python train.py --n_head=18 --norm_eps=1e-05 --lr_head=0.00664 --doc_mask=true
MLP neurons of a small language model. Each row is named by its layer, matrix (down: output weights) and neuron, and shows model dimensions 192-447. Each number is 128 + 24 x the weight over its row's rms, rounded and kept within 0 to 255. Numbers have three digits each. A neuron's up and down rows have the sign that makes its largest values positive.
After each neuron's rows, "fires before" lists the tokens most often just after its 100 highest values on Wikipedia text that the model never trained on. A number after a token or word is its count.

L4.down1232:148172107102118090147159147115121091085162146110139094139144140123114095104135115112102123148119148133119158181098146086127123096153122139108138107108145094144133108103121116106124124141124125126111144136107137145054137151130127153113099173157132168131139129121118134127113091133120120058125121118113124159145174091123113125126112134090099144151104106103156127093093162118127128162136136095143091155091137138133163118125118135130129117123140079106108183124120124113144101090120136139156070098120116119127150125130112115151113128149161143111105104152122119086116149095146143168115134085115131166149149113110098109097175139152100140088119127118164135148159141112134118133080108140148112141102082120148129134130156143111102084135121150143127092135132093098180104165075129
fires before: "." 31, "," 16, " for" 7, " of" 6, " and" 5

L4.down486:103116106142119140166155087150104122137112091083131133157159107120111165133169106126137160148104132154083111152145130100145132137094115185128132148104158132112154105154123154168132150108116088156122155117111144147096145080142150110153114096152146133145113099161131118079087161155118141117114148139122139141120137109121115149095141107085093107154122138131136133143099128099103103125104132132098150156132125105155132145118120145093144145102140126148187168129100123136156132094121126096178133083175121151157145125102089089115119176144153143151173147118114104163127098141154133091109134153091114110098145144101140099093126185125118130132123132120124104149120119143120150120163154129137120165141128153128131117150129115118139065099140124148137147140145149154129129137080133
fires before: "2" 27, "1" 19, "3" 7, "9" 5, " review" 4, "7" 4

L4.down587:127144109132139152145117117128137100121143133083122130112072134131180155161114128121146162092147174131117113138125069131147094105121165142145130135117093111131111118163114121116134131152180130092129119103117147141125120121092153111116120121114151114145129132131129105155140120142111150120099138124148136141109119126153144119145110097086062150117125130121082146149158088124135103110140104135146082122102125089156085145141148118076123146050193083119000186097155126050148085175160123113136158114138126102090084160127131081129129158128143129148103160135174117114153138104124130173102121144143098116107119114110096093129111118137126131115140109167146113142086102155115129146101149100133185151143126118121130136118173117128100125136128137098163100097169107174125126141101179
fires before: "2" 50, "0" 26, "1" 18, "9" 6

L4.down681:140150119126148131107111140104115108134098140134140171126166121138127129148134173112116128124083120160132108132120133122104132119146121154183124107109120111091128109172120132143100096099102135153152120121159139088123129130106156153131136062129124125101137115111114113132123158159116090164073133083138085167151166102192118121131146080142126094126160146151119103165160113106151123124112108140137150109119150111104138124124117160084092114143201132127122147133140107115158152098079113103136081165152144163133126113115111146128084119135136156124104173100153132145104157102135105156117124125135159120143136138147121133127123138153133120120130146126146156111079133178145170144130126136131184144153102108147150089119141129150134171112161152116154113138107103097126112108136128
fires before: " |" 55, ":" 7, "\n" 4, "." 4

L4.down1099:104138126154134203149141136155142156115133111132144094093081161159166172091128148163120119095086100148174146106122137134162123110067182117092141138145145119134177149141141134161159104162130128116137103099135128153157093102171150113123166173139132126133106146159098109116145162119151122120153116138171142127138090117109121128152121136130112142100121119107082116097134113109156142152156127085123125122100134105114134144111122125099125130136122142134131142099132133093130130174092120115083132165142107154098110165139138082106120132150161119112115075125127146202115111126124130116116141127117102130141165155122167148105082102170146166143128131105117136132159160072116129064148125130109105128133112097134102088163078135127094135108141154116140104129126102123165077081123108
fires before: "," 18, "." 16, " to" 12, ":" 6, "I" 5, " and" 4

L4.down1390:104128116098116068157160157148154126145130139118119134113090136127104161143172134154081160139098119165084097124100114101139127160118141124097140146143127148154170172136123134117112079109151116100131138125119196097166081114134069135096126122136135091072121184120121123152162181090084064167114130163154136132142122102116144127112174138127163104136130110106115133166110104114110161100136089149126147143069072074102150123103157160132147158123133133125167136144133116154093115121108125107167107131168147147107127101080146142131135140150143163134135098137082084123149085173125104124118150105125150132143122136103146125102131080185139138152107113107129110115113156140139109126151143123105127132123115122144124136126094095106136137107139071137072201128132139126136097149159170
fires before: "7" 21, "6" 20, "8" 18, "5" 11, "4" 8

L4.down157:102136126158090138112168105126125132136116151100134127152101138120150135120154159128154121138118162121102138172103116172115156125170115138148140164100097173105141188113090154136129130124131132121142173151092130122103140128089156112160091174142141163061130110148133116100101115172160161105082116157109152136131141115114128129126127061133035138100137089150178153107139139133134105153149128144090140148103147124163142132105156124099153122140141092126124128132087158065138119149141163136140118092146169131126134134150127105111150159099154089133125139112126116121150145116106116129119108135094123080136131118115136121096134137142140140162150136132086117118120134122132131150126132125168130188122057111124115138132142075147139134162106135105120105116124130187120114103157112
fires before: "1" 26, " " 22, "2" 15, "3" 6, "6" 4

L4.down2041:076169136100127121138149127136120141079122126157137096128143111155156108137125157171099124130136083099101135143096149116131126177126133094126118110166111152141153129115103127129124109136128163112094119180087075135125120093110125148145101096153118134092140122109110076159144155153142104114103175094105079142160114149148121122190135130137135148114112094118118109123142151100054134133133101130121140101111124114153161137145128108132131139141092118136160164133093144108139102129146105131152164165146149110130135078131116153133136144152124090130121129051136147099070120146117132123156123169120123190119152116103119137105115109089150080137117122141143115147128097139114137119174141086123123113107133119140109154153134125144143169156188120081135127133083121137086138146127133
fires before: " of" 29, "." 10, " and" 8, " in" 8, "," 6, " for" 6

L4.down1525:090122137122119098112178121125148137104129122110158111141121163138137163172145158121143150152117135082113130124087095101120150144121133105109134137158121149105124121122151166116104110146100144146143110151157160137173145115191147144119145128151132166158104144145142174167152100124100113141098153220098141089147142085135171149129111121114149095131142134118129107142160144143104104148080099182136147125125107092129149171144105134130133114133125096166146129158119129138082133115128116153086132110125158116118117150120124138148085124136098147106170154128202100138115098114154191141133133136122132152122123130207109136124165175150077102129167134119145123124145134133126121137127137160098117112138160158121128147112148099080141162186132144100124116119079115180120081119121126
fires before: "1" 51, "2" 39

L4.down825:119171143127117168121114184129144119072189133160094119092144099171118144105138144137099132121108098139118124145121124138109147139087141135149140149146135124111171143113168124152101084164127121145119145112101117144102106119127155124127105133112172128135155087147077122163121131092113131132083121126129120145153130132143169103152101168143118133142098139096127072107136125088121112147149166118120133162125104140140118134085138140131131134166139102127147203156133134119105128110143135173146090119156142094067116108106130119114167138170148119162081111151083119131182148125093127113086146159142103177173163126156103072162094153092077138143103085158109126147121106142142127132143118167144120129101148165131108113148084137142144198106161158158158162136119157080131143124153078
fires before: "." 26, "," 21, " and" 10, " in" 6, " on" 5, "'" 5

L4.down1203:183115119115110174106147132114075133094147169134147150123104091105137117150144143156154132156104082136130153116121121144129103068177131122100123140162080140133112131105132099123138122088134126112139116127139142118118155113147131122176182164093153126133100107169105167120131106128133151123142167115132122121097100155156077124119138156152126106154119123126114132174108148132084153139101143121188160154141163120125094188125102123194127159104139135177183124137143130104138137126110149062126100109138104129145125141134115159111140132184149121140144120160113136187119141125114120109122134120107094124205124097156113136150144139090166139139099135104103126149102170128109149151160120121103105136132126115130115136128082109108126145115119142145143123133154130142100081196144149
fires before: " |" 27, "\n" 23, "0" 5, "," 4

L4.down809:142155150131137133181103074084117119152158085166145141105139109146085155118148175103086150114128089147145161125133152105108158106147141132088163158116144171111084120156165134115150150091087134129101185112158118144135092097116114139125148111140086152165138081112133090100130160122096138100113165121107144109154102130090153137052124128113152076129118137150111103125109105126118109137118106106185125126132129133109111157099158130149143142162139159102087130131124151124130098154138124131093125107161139140126100111154138123111082128083112126112115121170147110133127094111118140121114137139146157127104131116127135163158115109164133162120173085122167161143165136131146108161136089112156147097182099138102106090116125141147119135171125144117138128094190104106109147068107101
fires before: " |" 38, "." 29, "-" 5

L4.down532:095134138108073127150152157087083113143108117108119123113114124115108137092128095107137119097139151127104123077134117122125080130101135099066158152121175103152175141120092130098126105145135119143103129117126152090140092107100146091110116133127123136136099137143150111127179147129117050113119130119151116137106128077124107137147129108127083090115139116159086171153119119130107123127165091127103130157120168149136104140124199121139165134145093169105173175137122141154130129135156103094125132139168143136144119162085099136127159080120141171123106121109113123137166116117119093111170132105055140152140125132129097110130118109127157136152148123139125140147111122142085173115098129145120161136140144099133137132116117093140137114139106100128133131129143141121120134137110127
fires before: "9" 36, "8" 26, "1" 8, "7" 7, "2" 7, "0" 5

L4.down1386:164141125119104147165164138128120107100123093144101127092118126167098099140149129083119101155107131091148130119112121133163138135147139089107107126143097099136107124140121108134080090137130167118121118140112116123162138121155080098134097153110150097140138106127160097139125160152093156124156115100143133129129091128146099130152148108126146120111095124146182139116149141081132106143128098141117122221102133105079140147125110125128158110140107144158160152107105132114133118102115080144167122125143118139105138121120154118096109097119145130106123129144129109124127128104164138121134141118102106153151144108106200147145134100135093141150116133063176150121168129132109144128080148163135124122114096150100144088165109136122165137151149146153121140113084112125081197107160090
fires before: " as" 39, " of" 12, " to" 6, " in" 4, " on" 4

L4.down1367:128156163141151186142151120107101121130125141147110152120091119116094133188197180119149136101162113153165141146119145144132135101151126160118106148093120083123094126151123115090133128088165123117130109134164069125111107111135132122132164181110144133132142080093107125096133144133123178129126133108103152123151107133145105122139135111152234091128154136128130106126139131073155151127093129093137124110160144108111101152118127125086100176145130156161104158133166105112112147133095157126113108144135146120136126126119092084098119079157160106130143121110105131140118131094138159124165129138145151108128176132131130109102129132150134127116133123087116109082140120164159083126136126088159104135117125099107142103145126110139133159120087123141117137160089131113091157130117156
fires before: " |" 30, "." 14, "-" 9, " of" 9, "–" 7

L4.down57:160130151181097111097153157147136100149121185116127111099108136102134143155135145123127087111152114119127128130116127130075125190130202122124125111117125107091122149152157102145124136104135148122102143108112116186182107145092158207107108125132158130156128098112141129117153085120154125140121123129113109135119104113177140145179160101131038130075107082126127137111110116094139087129134124133139113138126133130120114128141147124103135138139112128160150107135106127138101163127147151112122137126123107147130139151136124133155133125135144115173146117126136100129128123140132065147123165165114096093155144118112127135148134072172148148142097183141119101087129162151115199145140136101146114113128126127137123117136129123162145124133125143168130136129132134133204119123127120
fires before: "6" 16, "5" 16, "3" 12, "4" 10, "1" 8

L4.down1666:144121098131132077097145124149129123118155128132125098131116140124072150132167125115105112131158156111161122108091105117151129140119131109138108115120129137113124144133124122124133152108161098113097123145129124129161110153097144141137144139127122141118158137122150115111144157179124126122113128166134094143122131166066114069120103108133137122104116132180117114133124079129153142089147162193139165126115134141116130118121148145124083160169145102145168147122138106133091139157162110118117102101126151105098132098100095102117136170142141131092123080132139134141120166107105120117102134139103128113141107136133115106152175121149143094134129141105121114140126161129145132118162136108119093138124132114179181120110101153119092095102134170134132182141124167126160142148133101
fires before: "\n" 46, "—" 5, " Character" 5, " The" 4, " |" 4

L4.down1973:113124092144142088143128100121107155113101154116118121108159174120131168108117154073118159142094107161119133115136110129125099105144109135101113139145143099101134104137161109147123120116085173133125130098147098156137124145101124117123140144124125196153099105126157095141180124119117088123113175138136126131159122128108139134115130110135116132163123148152139092083140140135102120124132113110137135112134099093115167176115116134125080124132126125106160132106103134190107103126127155114163135119156181168147152147128140129134140113111141150096087189112072126138091149131137114090147157141096096131148100135127094157126123206122152188111150189094155113091186136153129146116151159144109106102125119144107114108128131126160123143149138150133137104102087128151109068131152127
fires before: "2" 35, "1" 18, "9" 6, "3" 5, "'" 4

L4.down1420:119136105117112137118164080121125139115131166133118134128156179083143119093118148105129126133121093138160141140154136145129107144129151138144103145139119120092112160124124144099114135128105128122151113124142123134131093088103165138133129166110135118124105095140131118104173129130137129161115127113126118099140167147128149127091151077131123134143144156133158113111114134152163134139121134100096149123087136116117116163115140117104122117134105110135203115127117151122160158146187145189113134119127158120116126132150142141161132102061155161070130113111164078102121141135149137103138133123117114108122135150107086091128103140163126139102108155150095121134125120156132169131124161110137158118169103129143122106125086122109140117151119109157075103154113133164098145138130137
fires before: "2" 67, "1" 27

L4.down1434:119154099107100098132174144152120111133084140100123104124128115109115137156098138103118078111134107124110105110086137139100117133132096143111143114139138162118113145145122154123147133114109138155099114140085113109170074156170121110143122153111182167132122123129121126138129159107117116122137146185172141128143124098081116141131134118143162103122144145118088160122119122118150143110176131126118113156145079127152126102123136127133135130105091140122170173128115124182111116094096129119160134123147125121114118156124118169141163118130108123102136085135104169124135110148137087178126150170151144105143161130097150113078178116137129143148088118066108180112100128111143120117143124112113129155171102134131103107125078085140158125134173138128149148138137130194151154146098108
fires before: "2" 31, "3" 21, "1" 16, "4" 9, "0" 7, "5" 6

L4.down1441:114148139161169120082163163102141105164078122128115100129125134137129152169136159109090173116112131132109131103108109133113086135167158117120096170108115135136093152111147132129163159096142119154106134137107124115129122128108125131097142089167121112172148131134189162127112120101152136158137142156058096131107142163136123118146127146150102164106134126103171109123164146100126125173146090181163152125131124119158085138119146106125151124134126137150224133124135105152141128089144131110106102108083158129128145114126163129109127109173132158115130141151109147139095149132126130119123119120097119140111140116096071102136134113186106115120115113145105169118117144155105138095174108136134149130169098118116113090152103116180120136091141137146134114129082166127152110169146144
fires before: "\n" 23, "," 20, "-" 8, " (" 7, ":" 5, " |" 4

L4.down1372:118098156111126137127139127177140116145088128131125142131153082134134116088090162151115122159168092124147109152128114104124138142131114125071140173124116131130119146136160111118117136118083099128152149140113114111149172132102121141130159101137149125150133093123104119160130136090116109137134179119137161117146129165118118153117125186109098121124119090177085078134113134082102101153124118141119103115104120134140082157077139103135100137146163082131156168136138133087124146141061110138117125134109134143109125136157129132110110113138095121093094116142099152151138101127126099110095059151140142106148110098111151096098074125097100119139107119128112100085109119157136155112150131074134150140098097192132129151136108123183134138141111165143124071154120148127140142117109109
fires before: "." 19, "," 15, " of" 11, " in" 8, " and" 6, ":" 4